Weights of a small GPT-style language model, trained from scratch on English Wikipedia: vocabulary 8192.
MLP neurons of a small language model. Each row is named by its layer, matrix (up: input weights; down: output weights) and neuron, and shows model dimensions 160-255. Each number is 128 + 32 x the weight over its row's rms, rounded and kept within 0 to 255. Numbers have three digits each.
After each neuron's rows, "fires on" lists the tokens most often at its 100 highest values on Wikipedia text that the model never trained on. A number after a token or word is its count.

L11.up147:177134146186109181058049131112106062139135091139105103105135093138103122117088141110119133165189115113112073087134113145149123147135169122164104189138083157125083153147098133188102173141141197076194107139120118128062119134098127157100101098103100077081127157093150164092121163115171096147
L11.down147:101142082139124092119070143175079133129104151114133148116030136188126077140199129168165114146121182100145125136176115139128096114109159113069132129177105086110138073150091113136150161074136085085171083148195131147124104128121106093078163115145144151161165135113048107156126138081175112149
fires on: " " 38, " to" 10, " |" 10, "1" 9, "t" 9, " de" 4

L15.up550:171145111161116112122132072089094107152145128140175084133131158138106143184179134082137116094135096203083076123175152113165083137133127162170155129131171186077137111118130123147129086130064174174072136179183123127181193093136144176162110143126135124168092180096137127148159078226120149138
L15.down550:121042069094138053098133135122143112073160163120171096104191179125110157098137124113126150139112111181142104086162113140160173096160139150047122109182111128121115168158165151105168169121097200116136146076174104136132175075205121180117144153140150132123098109139139191123132123118138140114
fires on: " =" 30, "\n" 22, " (" 10, "." 5, "s" 4, "S" 4

L11.up185:178113106127184106096109104064115110128133117122140087089087143179120115163076167125138120099142135072118134102127170111133180110137143174122082138174103080159152109137150152093102140097096127111113173098124161086122103125129144103160140088081099141197135154155130110143166152145078182128
L11.down185:096076158135107157108100107198070150144088073129135111113133153100113113102134165078070131078152117144160123202118127178096126150114087148114109146174144121108127069152112113136127159135157146112145050120124087122102140185114089130135141160130132157132048171142170160136113159101148127112
fires on: "In" 45, " in" 18, ":" 8, " " 7, " the" 6, "On" 6

L12.up612:132151152157139108143136093156190173145145159143098102119112109131155128109142233136080137147161144093148127117094154102121122122107158122151097091109170152087121186102102138121121119101114108157101160160136152143099119123028094083104118091070084076160086149106229165107159119103145110060
L12.down612:147104149141171156118144152160155072127083063085126088171141119158135158119116075147149169130152127146061141138124109152201183054078178192142122048123127115173134139110148107127154124158162099102150089103149137184119120058124150113096121080194129167135117109174049100110086149196151186096
fires on: "," 55, " His" 16, " his" 7, "s" 6, " Her" 4

L16.up100:152153097135114159059141154054104170137125075133098113109134054157123151127176135190116128152176122131127154145117131142101101132130138158133197090094172152134110146126092115110102188128146138194041185171079159145173092143180140114140096119102144143123169122151183113153108160174109116123
L16.down100:067131168072146068174107120146152120065117118156135117120139162078137165133075177126169182129104123161112141090141110133177111099126151121123100181178077148117220102115178157121126140128130117061146164095183104120087113109149140178139108122186135112133102114113100142123086066114157138112
fires on: "-" 35, " " 7, " re" 6, " counter" 6, " \"" 6, " dis" 5

L12.up759:131111142122142095105162143194128163148127161107097137108164112067098120107138146134142177119159172142119200143107104092155149121166209163166165107115202090103098108113138122115129079082137155068111125143154148132102069087092179149109097150098071138158099123117137148203130110118126153102
L12.down759:122130090127114087133160134117056131153126170123113106057162114130110099195144160085136104082147158155144107174166089173188137089163107112094180174145142120075144127102093135113096137087152192145131180136152099181176166156138171100167103106144119181139068118156115123114144136108120154136
fires on: " /" 32, " |" 26, " in" 11, "|" 10, "1" 4

L12.up652:159084046155101149055115140138119068090106070162124159139113112130130202085131155100070125138127131161111146052105180182169135116151163129187131164167092072124100159154165127078112162057150156123113165129110184117157110135065149111126134075106097112144170081176148101153200147089094099122
L12.down652:100164205105185060124158152147120161134112147114132098158190163161109135088143119128103172148111112140106107130146160164107121199126035162121139162111112180054152115088150161153127178183147131091186059078076134120151118165116105113129139091124157097078122114132100089156155071122131130108
fires on: "4" 16, "0" 14, "1" 11, "9" 11, "2" 10, "3" 9

L10.up593:104106100106124123108090153122133158125115142120099120104085162088157120130125133150118122102123187070047087116175116092125107154142150152198120087129141129128132194147121143126142121125102179151132123125169124066150176133146108147083148065114118110087094125172054186135089166178136111150
L10.down593:140189193112150163101154090118144204139220177142156155134085166055044145162178144117092119130106116092151092127123149112149170091160129173164150146129136141117109157171131081103170186095077126090125170161069084080107127132086132114156153094095149138118108116125130131111111116143130098126
fires on: " |" 55, "-" 11, "|" 6, " " 5

L19.up336:096085118095141148114127146157133114097151118183080107183157142114171088157132189160166146138165119138165117115145123136114123167139120080128136100087122068092208159101116112173132126127090138084108109136096108158147107114160101167106122136132178108166091148109121107096120148163140082212
L19.down336:195131150103136123135104149105188110146166155193126185118089120145137133051129111161153197132138146103172110121161085123178170174104059096175141111153208162139127120067176142173110116119206125040105132075102135181135124119158071126165125095121120141083113130142132143104119082138191115126
fires on: "1" 33, " L" 24, "." 8, "d" 4, "2" 4

L6.up483:146116125163127209154113057082086170129165140182090101147166118144163146115123135127174125094174115124112077106114128154119141146144112094126138146118162155138114125103132074162120096190127092131121192158132103126172124142123120149100133153077143081122181144098161094131101106126085180163
L6.down483:135154161147158170165115124127122116132163063162099098111110106135127110112077084145128134107144113135180148099131112116141139178082008115178116088128062147183129084193146165148114154172172142151102126119144075116061096147176071185110108112129065099099132076134170110141116151137113137122
fires on: " |" 39, "|" 34, "\n" 16, ":" 6, ";" 5

L16.up278:090214094121118155147123089133121101112049159106118150097155075096081115154105096069118151206120076141123101132133193149142122140144194102105163115143091142142121064209179174099110109107129097118080081128096099091099095125210177130126113119134131101117120141151078152130127112144119156116
L16.down278:173152133154128139130089106077196120184085208186139126098113156116106140126144127163122145174110127096134184201153092155156132095099139099158127102154140087171142122125112107127161168123153128137136116155114139122136150076117137166181103138165134096151128113119121114093120177037176099141
fires on: "2" 25, " " 17, "1" 14, "3" 9, "8" 4, "0" 4

L11.up680:112117088146158105117093112062193155118155138186172139097086146168126126162112106120107110154109095108099109119149136120147171136095137104164089121106155079170178153129131128175114152106124126151072114132206152132106098111131145123152097129129178105172164116113117143058080121169131115052
L11.down680:095085133173120170186124099147162087033103118152098182179113134129150164113124096107163131161181141109109118109121126131083181154090140086140137100120127091129154185121163136160221151134109119132093103094106176130124093115128129150202150128114123161123138160097191094111140142067110120135
fires on: " " 43, " the" 23, " a" 6, "2" 5

L15.up662:123111122133120189062195166116106141146137145164128103137078139130078208116148149153115094092154158100142108127182177160151144126105138105162119092117160134063129164074166090069059113105029143187125137128155129113072161072145168121103142128094122128124113129135191057123122041108093149144
L15.down662:110108169120187133178083132108109098106145079079134106118158105159150105142147143153142053143082131139136089112116048142088159136142138146131086136125114160144063125134134173204161151133230132085127128082136115117117175055108105138151132098158078100170175146110168081199171193077152131124
fires on: "\n" 43, " Los" 5, " Ex" 5, "===" 4

L14.up293:101130158159104170075105139122121159148078093125104159105165090161112179096034140145123177137109116104154040091131179112155133122124125187133127159098140093075185131076052095101088090206128101175096108095130142126140146150105143127189085124120116113133082155099165153114088109151186132080
L14.down293:166095169080129128128103135137127115125149180088185107173090114086163129132125132099070117187137123139145114081131155146098156135095124104130182112172091077145127111118123114167106150140205140115155100093138107105090138109130106168135126058102080147146150103169151145121145140159061184135
fires on: "\n" 38, " |" 10, " –" 7, "," 7, " to" 6, "-" 5

L7.up24:180112122192118131107121196100162106168215181146136092118173096198133088102100160150133103133135160110071194129116135144108118098152165169101100181141203099146168143107115124141150154122102089126189158097139136136095079099118132118153113090120167105091124179092132160146146101128138094129
L7.down24:113094146152172151133160113126117115057169154172146174167151119106078086134098096136070093147156137167151110173114097144173152100158058140170141112193154093080133120170119083093154143100071150120150164131132122126125155084125115044133187182046133153093104113149075052129118204111135108047
fires on: " of" 36, "." 11, " |" 9, " " 6, " University" 5, "al" 4

L10.up2:117123152140090132135118156175093152109129135112154107087125130137113142109122160122145140201104138132083153121159099151114131109109129144125107078136134131159132213181140047199100154109089083158152168185202145105118157135113151127159112072143139061168132068142069132172120071131077155108
L10.down2:134112061117097083137122116162114133179091162083145178081150126131121125135135200107080083111109111182080160170129112122137194139107083130136152155190099097077124185174153161188163159093157142161104158100114177095145115145149083149138096123119126134115114176113152200091125102089151081152
fires on: "-" 48, ":" 24, "." 5, " –" 4

L3.up209:136118162090122084167177177109110185119079114080170148120143120137156192103204113141128144136133110151124144104087145082077065126099110110144108130105163102224093153102134182140101122083069163130126083130076141129088130101162118151228101163061114100185116062163169114108158190140126134135
L3.down209:141122174191129157180155099152080110103153084101110158072155152105126204152125048104114104110101088140111171116086136131118095095139113155100168132062066089128158143117134153131118140129128121145149121128129159179120075104100084073136092068133181124169084110174125131090140191094168148147
fires on: "0" 21, "1" 17, "9" 12, "2" 10, " is" 10, "age" 8

L4.up751:105109126119145086112137078113144112139154159079119082147113123154129107125218125190194158133146191078097111193119123103128142104120158072105107155134184171173162187126188079121141145118110111107111101098108113153161140112076168182081076084121160121083112128148084155135127102202154123133
L4.down751:099078200123133171133116112091123123122115104207173118096096082126115066129083160103154186108120100130175112130176138064159128147141083130188102109144056088158098194147129182209145147173125114124144112110143104117111099126078105159190084161120095109084134164174155132112097171190099159144
fires on: " |" 97

L3.up15:107129059125118090118092121093112093128128113186094121122166074111117097133117153147098116134104092169120127127095182141179162099128149111149134097088143063102166152133112125084109113089115115088150101123078142144106087110088083152171160075140156130147143184148144077107075130172146133152
L3.down15:072062136127126138136065108108136139093118110165112135093124152107115128141112122163137073176117099169127137118129105134198134155088051136132145112133156096102084166132077120103131143092120122160157117115134151108154156091132075120144117133122102164166112124096139098080178128201162109096
fires on: "'" 27, "e" 14, " a" 10, "a" 9, " (" 7, " [" 6

L13.up317:072161049120142193097169092081110098139153151099070179161157133094136168179128127121148119146179142068178129138114131104132140155177167079112135127098122109104097082133052166098120128175145092115098159193124156105146116065162129088109112154140164123155158134136128115156165119114111132121
L13.down317:165168141088114105084107166121148132195134196139165122145147141092175144132110096121143147082111098165146112105110088101150085139088057138114073110110119170159121127087162159125124138102204178123085194067152152060164120154122149097140166130102149066076106157147174115100120151161095106117
fires on: "9" 30, "1" 25, "." 7, "0" 5, "s" 4

L10.up90:145166179098124135150155151135171144142048118063130134083137135197154161140101106176075165141110114172169108060118130074104106137183146088112106089140149075169135136163130187089127131199134099068143119164107135097081111161185163087106125129073114103136101146061102124124162121123171129147
L10.down90:131147204172128080146068163109083131139140086133104167125172117052132162153088108122161084149110153180121135177133114163124136060116150149148158141100117187199113156139129116199114122060101153155115148092115167143141168123080197164168152088101086102108191128123138152149085079159120176078
fires on: " " 49, "." 10, " \"" 7, "1" 7, " under" 4

L14.up665:097117140135127125148135069057145101099092145160114161105102112119141132115085136102163129092090087168083091081092129178125095162112156097089122135154138121158168189122102115127159139105075126145159174151160187213127149128043126123130148124134066181103147178159185068072148146165113128193
L14.down665:170115123160186210088074137111108174136134136124174135094175138110144109168156134130112105101166101128084136147116098135111122241115092121169117121122145107121140160116175147090104135129190099125112144143142110094103154109067090106133095138160123129102083146151131133210082143158175121072
fires on: " the" 37, " |" 27, ":" 13, " his" 10, " a" 7, "-" 4

L4.up80:072191171125112177156158135116118120140159120160124056149135114103185151121097154096176141103147100091090097099136163096127144121120080064133166152125118153133153174154067200083116137100076133120139213167142078067176139116095156096110180193098163187086107155077105151053119133143130106086
L4.down80:211141086082118089100150123095091141122160127132228148167150059134109112187177131181069149095144137124115104108170082137124095136162067130143062106157162054100128134129097105118162132111154071090163163156091097147048193096140185092117143127091112076143128169172108106146153082137095094158
fires on: "." 51, "ud" 10, "ru" 8, "use" 5

L13.up475:124123159097174171117126143115153135106161115091133173102154117172103156130133153132093119164129079117138115114088086135075107137178111152103160121148138126211164132179066093072071077155142098085079079123193145126100130063128124126075167119158129142156080130133106169130109114073128121133
L13.down475:121085209133115130135091129170147115115140095160141100082036137134185121135102182156160103105121175164099163096079063126188124086126087080161075147133104120113104119127108170139155120174109214101132161130149175128069144148090168145122154112158126074126143126082087140079144148166193157142
fires on: " and" 24, "act" 15, "." 12, "-" 6, "der" 6, " " 4

L6.up676:137131155127080192137104080122119153145090162139141123166126164135075081138133095126123095103109134131152111132177144083122120100114124153040112146129136095165139145196111190114147094130174163134096145146092119190158114115076092145153153211125111131128126147114153126137103081176170124169
L6.down676:108112119130183098114061137100121123194124153113119174108148109095101149146173123110133100086141217120111123161144137103162137098128070136042147122119192091165127152136064102127117160102077118145149108138182157133172128155165195120120105109141140155126084113138127150144107148119096093109
fires on: "\n" 60, " |" 8, "a" 4

L19.up660:129113148116133123168099126189109108173168164089118093128137169121100142142128136095158086145182133159098111151149159100123117095147095177136149177092110068166048098159124150089138162140100084032108154145157130089108167124074081097165087089125212189160144115154156128105120141157120130183
L19.down660:128109136088155121150145120122103118138085174126096097104135122159170085084111140152151146101095074067103135121091127098173073114023187163137130117110127162164078136165103140151154141105146098148124182108097102107115046152099163131121113200108127144084179130189148100105110128057179120151
fires on: "\n" 51, "2" 23, " " 14, "1" 5

L3.up445:136144096200103190129040126093074094163173148148162201154142212132121125135109137146132164180148157072107137097135100087121092073148157119027160152104100152130139071114101095153102119084098147165063158102132150154104085135140122106125143103134159119125150152135156181096099135102184112095
L3.down445:138159123147105089184215168167087153160116119156061071081146167154096102076139201152156117109118113155187131087099135163130101065087171176139133078131125130166129083073122148122145140105093133147153099080134144151130118069101120147091133089128122187142156062108146145108157120126174120074
fires on: "o" 23, " also" 12, "-" 9, "." 6, "ro" 6, "," 5

L3.up150:174095112154099110094134155077109107119174127123096102144134136173175106099087118120113128170087120135114127074082165104128166106085090183093125132143107154143151189112109081098184173146120182159153125111163189106109130123141106139147132107157173076104115043100122090109149085137102119144
L3.down150:124141144124092077114156157087116108133068151120102161094228161117160154111087106173132167095071129121162162026144139128150132184143139081091159116111168151085128129163089120057088164098133148130058093165103176128105126074165123148125141120151137118135157116123136087107135148115190135179
fires on: "en" 24, "th" 11, " Munich" 7, " Belgian" 4, " Sheffield" 4

L19.up274:136104112156154082123141096102112140121099140118157155159131114117143175154100180100144099156137150138111087152129098193126109131158149172134105101164132137150093070116146138128160088176180140153128151073155134104084189193108133156078143159134145086160112125133181135116161107150135151096
L19.down274:087125214127119019066060139125124131121104176109103111160203150126126095143167091191143095127136104179164152122130113131127155140086164175177138122152097154121160181103135117201079085081140195069114091084108147142157192154121109124120090107125154090120074085159124113130141114155156094120
fires on: "1" 26, "2" 22, " " 9, " cm" 5, " $" 4

L12.up589:128152151092119128098101179107132111220054116077106105120085152179114096122095153146105111175152138129166122120135123167090120128118120111124118145114100135116174154153173165163077088058102103094105076174151145119129145130129117168073035148136124111133113145146172154112118083141124147131
L12.down589:135113126094161084131128130170164147114087119155146166100118174050129114106113130037111165112159101139097151085146154082142112183158160117135184182079156096147130130097165158059155140087156162154136114163142059139194130113163171094096129105159149081142097111104141166159110115106119121116
fires on: " " 59, "." 26, "\n" 5

L13.up587:051188111081109131134118158119060110145075054100112110140148052093102145123127157153127131051095114168127117151140178143175129082127134170094152131079101109081108064097133199108116073114092206129038125134137113152113146116121122132147160134117180117094108157127184100152178097146094158097
L13.down587:106101158155171178100100102182151116129133203140168164144106098086212128165138111139147116086137110111133095126104106162111113128124153121137163105107136060124133121148131092129030127179140118089142143063137094123080125138162176147179107166169068110115142113080091135157113173152060121110
fires on: " |" 22, " /" 21, ")" 9, "9" 7, "-" 5

L13.up297:107137118141115183047114108095124191146159154093149130128106176131088138184148121122158131064155120054122130102087100113131120137179132147116189107135139103142188137199160124054100158145112133112176131130107138115130067105158123111153169121114156163100097142100123110090121141098116114088
L13.down297:150098068105174147152087156165146125167140115107134146176122127111122100166178146120117135144131058162117115122105135114135118092062076191089085077122151230126178076115104133100130187093094200106186163114071110097180191092122146166108102142155161162154161110110115107133102145074136105078
fires on: " " 46, "1" 6, "n" 4, " of" 4

L16.up14:079151127134124072182147128098142113146131081105047111079154090144155118201075113164133135105141113115148091116112153073115120181103088117168152121136138124140182165163230131127124076138134101127154127147119101147093107134156147182080123144104160134170094126206141143125194154129101161119
L16.down14:137135187133160128103112166126095213156120212117139162155102139146151172096100114092139104156165115109083149111173153132126099112111107115153102136139165129125078114130137121115124169182114128159136137149118155119113141087107171157163165132142117085105105121183149121104076124050181166118
fires on: "0" 72, "-" 10, " U" 8

L19.up750:128122112207136139140114089120069037146110102179165139119163089132131171107146136152146078132101120174119105156159168097203089097113108069102131139098097123079112119089122135088119125096154121174127103119119107166129171127181105174141071122184124127084095116068107173068141092125116190119
L19.down750:130099122121148158139136134093150065197193158119105106127126175119168102148073110143164127057136143143139125154103164113150077045081144119066129129128111155141128131097131099123100154101193124138102140147214155135115102124059149179136160113067120106059118171186152118128098092140151071162
fires on: " " 53, " p" 5, "1" 5

L11.up43:136122084093149167047138100130107102141124094160115108167170098097075164123134075151113170103166044126129083154109077143162077132141116092151110060145113131190109110081059163096109065141186086109149191094158115140158114129112171143113150085139144086139177184083121130110115130093112124093
L11.down43:131172137085092130064105132157170116087137079167093123163138119102109120137077095161145102147116147072129085221120079144098138130150134178104140076147174122083111102094084100119142148143099164111176071138073135122140067140067101093158120060130134137107149191121120116162145131090138107176
fires on: " to" 90, " To" 4

L11.up37:145186152132074118119134171151146067139207117174082105144123097190143227105197114141132112139134151073080136128167039201110143141109184142140128095116145104145151211175113125145111158094118102110126068102137115186156110082079091108081101142129139140159168106133107093174108077076055160147
L11.down37:139118143156086084141109103089069112120111155100123037110077116125088146141152109115165112092090159146161104137135123103120060186172065097142112118162153063111176105145165149106118111134088157179170133119154187153097112174145077152117093127177136171173135173143108134118097155170156133166
fires on: "\n" 55, " " 10, "|" 7, " |" 5, ":" 4

L7.up525:062125133174144164060155073188141104137055063173163174150119166132126193056194117147170155098093097125143128154170100159118102155126135127115109112076142154123098140190071145146084152166138192101116159124157128100108156108108179143120138065175137154150076137142099121109136091159053152130
L7.down525:155140153124162152119087125091108149140118193143036112116108165145082201104182091077101118093101133120095132146120140155172117087086145127092106081078159154093119119179125135158101152190137091143126155166126090115146086087098158088148131138144180109206076181166132140171116120127163132145
fires on: " |" 22, "1" 20, " " 15, "0" 15, "2" 5

L14.up0:086116094111116158042086110134132122122124090204118123116151134121148099170144094124154150127123125090121105103165100152143152104113162121165129175065114118165138109104108141138168111190133140123188089185094131095161112110141160165166152131128106164092128170133120124175183137087137132137
L14.down0:161155112148178124147136120129105128092113147153142097146126168099165148153115093091135152125190186088091148120144215061132186127133094130152096154125171102203090121115153096121137142085142136132130152133140118098124113122145126100097095206129142063091112107110149106146140110115136117151
fires on: " " 57, " at" 6

L7.up171:177142142126101133046125152173139092163178096116091186074103166136010136132078158046134128138125097141136187171172156109143139104139112187168112095114161144126141106136114180149040100118168121146147103128145119171142090101147104142165116090129135149131141144143128119170141113117159110110
L7.down171:108161084086153146186077132137132147138126100089222120082143178148125111098107134137173181083180136111143071108131205045143135085116146149151105120135135134123094125099080095111142131116115174121115173108103174144140138122123129127184067136160135133117175072130100130125172154125145126171
fires on: " but" 21, " " 20, "," 14, " in" 9, " as" 7, " on" 4

L11.up253:099098121164135104115155162051137134145149213126127107120142150129169178125102133134145123138227182088078147134184124112130124107110152115132093108121144089121118109092188137012161098079117172146107084120200081111107150131115125130086160094105114103181116086174088124154123164095188094119
L11.down253:105181122158093190146209126030156103179139127156158087075091107133119197114136067091114159154172145072067161168128138113132171128119064153060107148105138174126106124146120172113166094066143092168174106102169112125139072150070110108130116107133198129189045122133138151108142132110140113138
fires on: "0" 16, " is" 15, " at" 9, "-" 5, " plays" 5, " was" 5

L16.up157:083126136178165098141098084148118137159123161112110047131089122130108136116166128046083082128136040159142071139139156164152123116146154110126052156079147101179117110128133120147093133156098128166122103169158122141095169117153138090175092115104207075136127128106146120064097096156144207157
L16.down157:112145122080164162059169129088120104073200174143159147085134170125130169144098119136166106123089203070156124130157074113087127129104127163112155098158170140147114112119159094143151108106134155093130117089119117130138096163150074110075156111121012145079161172071134112179130137163177090138
fires on: "1" 67, "2" 14, "," 5

L16.up523:133107145127073085080074119118112125187132104197097084072096069121166108156098087098148097127112122099174141134104095164130105151109162136131085082178103105114147200130104115102187126105182100087121135197095110172140125119107147078127148142132085184131092159129118118118148092141142120192
L16.down523:145161165141148086033130131127116060101109125143179145103159119108089148122144123115102145145132143154090165106179132128164138142206101132135150146205110168111097164115173176105122153161120183182183153099144144166120119114154141089151070102127114165162104089076138179140119182100114091110
fires on: " St" 35, " The" 12, " Mr" 11, "." 11, " by" 7, "s" 7

L7.up638:142134074118089141159066142129162092146110117106128109215164093110119109060164102140132126123114092145089191184133126135215116141167095070158084119132121090141146120141099138099169140178148098181073147176134087111179146168073109135140144040077127130137155121136174102152106121130117179182
L7.down638:153122181115135070079126123176113105118132144160069069106133112128190109142132100166135081165131177116138105069155108205110143137098193165111128085142129115130104094133082117157140138094138185085184108076150159144171155044064095151162171105185112166105128110091027139086089133146116076149
fires on: " to" 51, "," 23

L3.up630:125133179116097182190112121127095115106117156106146117115178160115188160075101183134144130082112073113119139121096161116141084116100128092162124126116120134131181161168086157136117133123075111091133133097111132143140098133106120170131162146085108102149055086105149095111146149132173144113
L3.down630:223147103089109082156146145179088087112125161094145099155191081125203123084183193180129120126120100082073140120117107196143086084146095144152021114113132112161152068160127125121088097127099130078141150120084181120101131080110199134121134139137091092083117085100181111082151106130119136138
fires on: "." 100

L10.up553:141099132127139135156128149101125118129100136124100176093072167100084120156073181158194164102106095062126130162132098088159071104083113112131127133124115137151178106121127101138140101126156156100073207173127120138171152141109190140126115091146175146068130072107195129148099121155156063197
L10.down553:149050166062198121186140084110088228113120203130163205149101061087097132127100149109106131201135092145098184126139109147164095141176130186122139138142083156149122140109107082139121131166146157122131124156144122078109117150102145166159129125101115083125147071138153127077088174178125114167
fires on: " |" 37, " " 18, ";" 10, " did" 5, " by" 5, "-" 4

L10.up765:101153086097105127056147152121115134115119147137146105179124194036119181162042156115178157122118166100146087125107113091087167099096170120166112166136171128116122120046099126115128170105124171145126109110103123091115097158122101140084157197109161126082113094191144093116109127124149192159
L10.down765:120111139108154117093175094113097139163117184096139120144138112104093122134137152126103068100117045192156116168104106179098097218124087137151160121191113086166142141134181147117194117108101153162138165110156126136178163172121068151144085133158112167139055166066172132139089143124154083105
fires on: " |" 31, " " 15, ":" 8, " in" 6, " of" 6, "-" 5

L13.up388:141073114147150162109148070079110134118094112114159177181134187086130130165180158128108129123164140139142187182088173152121108151102127125075096125162107053167126102199173165109145131124078170143169171115126056161091139119093149163135102132130158120187077080119115124115141081161105166151
L13.down388:129127103171088161101187091119173148171113255168134121127162139156108176098081091146151111121113145148110146162113102074112138130094072202137139132142116105164165162146135084162188105145127085111098156104172134138104118100138113151127084121125172105132075091159165115095123146062151058084
fires on: "th" 12, "2" 12, "0" 12, "4" 11, "-" 9, "," 9

L13.up18:114196105078176131143104185123192156115080161076142145120102088163094117164138101097199200166169051153119164096149162155116174103138154118133144136143125189106111109118118116112087117165065111126114186104151108123112125118095158185150157087066123087162129150173180134126168082176120138073
L13.down18:156206146108164153107107156148160141109119130115113118148184126117085134125137172107144115138162149127152131109175144116108197087114119132107113088056098088169088187107144173133174159126160130085139156109100147152134099165100151147124113186103110095075113106093178163163123111122064136162
fires on: " " 15, " un" 13, " the" 12, " \"" 11, " a" 10, " in" 5

L13.up708:167152163174177179163132088132116152126068050128084152136115141142187189100134104122097123100163131148085098121094152124100106156096113136126127106147125114128187155099146093202146119113179129084145095094154142125094097135120066163067144070100156126116162090156167116085124128171097104100
L13.down708:136120097119147107117130179120123112153142186119139140108100131116091122153136092107159187110104133140138096135106102153175118223160104127069158141167174169133127143140099142121093185202092093115144081139136094156168117154110128152129114148185055115112071155131098161149129114100150121109
fires on: "\n" 28, ":" 11, "p" 9, "4" 6, "6" 5

L11.up294:105146135138136142124121098126089194105059186090129117126099136092104168076127128172167132135139121108132157075051128171181164183127177161134147130136113113154173153083086169086084134134155163149092120108138164169088123206157126085112140129153124093156139092135114137141098128145134113132
L11.down294:186112098125137176113115118084173097131117133183093163084116105141191144158173121095099135133063083104088134094118150073074107087089142081135121084143119166110137123152157178160166137122167104164145184099155122130163127149109156147123071131061070144090111144108133088071105137128185108108
fires on: " " 36, " the" 11, "1" 7, " of" 7

L13.up749:117130157093152123135159136101139154118130179145099092101197102156099101144084199090100152104074122143151170109155127159119126145138163110133068107117157122123083091181100132192091131090132185112132153091164150149101126162122159130165051152101151121146136099115191157141148132132156147147
L13.down749:133094139147183056102112138118133108135122065065107173084100138175120125127153148173124162072145149143080143160156147113176111137094083110095155123085193147098108134093142115145124124127119052096171048143109106105150127077144144104114138112097116186132118187119163109134118168117152093145
fires on: "," 30, " in" 13, " |" 10, " November" 7, " his" 6

L4.up502:148131162151147135158145144129087116137133106075126119176139115094118098088126124131146128151048102157128189131099144125101082139108119184146155199177140170148141128168149173169180155069128198132154172116106204171148131140078089134172097127126184092143173130095077179171106130093103099126
L4.down502:165124109094166071160094131100109161180074129136148164107183055133146143175131143154121159095121154099078071091080168149136144152124100123147086165140104135140055166109058082128152076099165160154055179142141158150107139173092184145101117161114102135076149094186138095137121103128158148110
fires on: ":" 55, " of" 6, "1" 5, " and" 5, " " 4, "tr" 4

L12.up121:120095125121110174124151112135158134121124094195108096060113155164151177155084135103124140121144133056087115149094120135140079123067171160083085127098065123187106141160123194102094088123119119149107139124148112071140135085161107133196142133160119138108090137102157149135081113110137202122
L12.down121:073130109128142111114087122129167099135172152148136081176167093063105117139147073140142104155094117143122101142164134171148167129185125168146119124153180156167158068126106083132122165142123166102137098092110128150129167158133161101076101127176111156137163131065145108122129118099162083114
fires on: "1" 46, " " 17, "9" 13, "2" 12

L11.up463:142127146145124203096135121147117180170175105192112074115137103137115108137138105172173127130165120112083170108098131119135089177144113135148104085056159131159121103081132105162114126125127108134068138111151140103076143129113154154143116101117139143110124104200112137156123116150117139162
L11.down463:171130122116137169175156143156150060089107071156095141126191139142132145141145128114151109146133151143120132105184151130107067142076089185137108137123107159116188162150078118094178121114142159128129166185103113104119155133130088142100103124087144140136117121178126082124086125130207083127
fires on: " " 54, " (" 7, "2" 7, "1" 7, "0" 5, " |" 4

L6.up118:144164157164179172195127163105148139124155172129142106171116164165122117109185126096107151118128098111133146091110217133118157148049154124160074127085133122126117140108134141105124077111108101156080128139123173079113124193155143114171100100101152141194098163168128116166100089154135176133
L6.down118:172133105154134103174102140104123177158164175189137131137090103130164103133146165041114158132124155134080123103130195127098136157039170134172082133156106156154152116126070117159114124136123133120114152125163132140111129153176109135111122145102147112141053116142112141183153075116139127175
fires on: " is" 46, " (" 22, ")" 12, " was" 4, " " 4, " a" 4

L15.up362:136147140156122144119141143167177106168137138160136120126141137101072166102136150143109145131121130155117170087137163088150155108103123131130135122110113086165145122110131088031174122120159092131153156099132160145088131166120109143123111100099143139209118138163100122134146190102110112142
L15.down362:115118126148054142144126113153155184148126088171150148111136089098108108089123119087128103129114083184107116119127142093154065159056191111130113134163191095119147127203155135125128147124117110107145098119099095099074078104132105108084157116135129180126175136174170163083112161094184096173
fires on: "\n" 48, "er" 10, "o" 6, " " 5

L11.up58:115164154101120128056115093150140085065136158150135167116108172130109109132145092105118125148146112103090099112167136147210173128096132094112128155140127173111123145067184169121132155100153163117149112158104144105093096110100108060124096092103122155140125111111113100153104157133154114095
L11.down58:147132161127191031129112088114116175157163146148135115145110117072097132115087144053139116169087102128147117112156115140169164148129110113129170130127103134177138071113091117140100143117128116118131084136120160076079161150143124124119074098107159163117106086098178101160109071183129171141
fires on: "," 33, " |" 31, ":" 25, " and" 4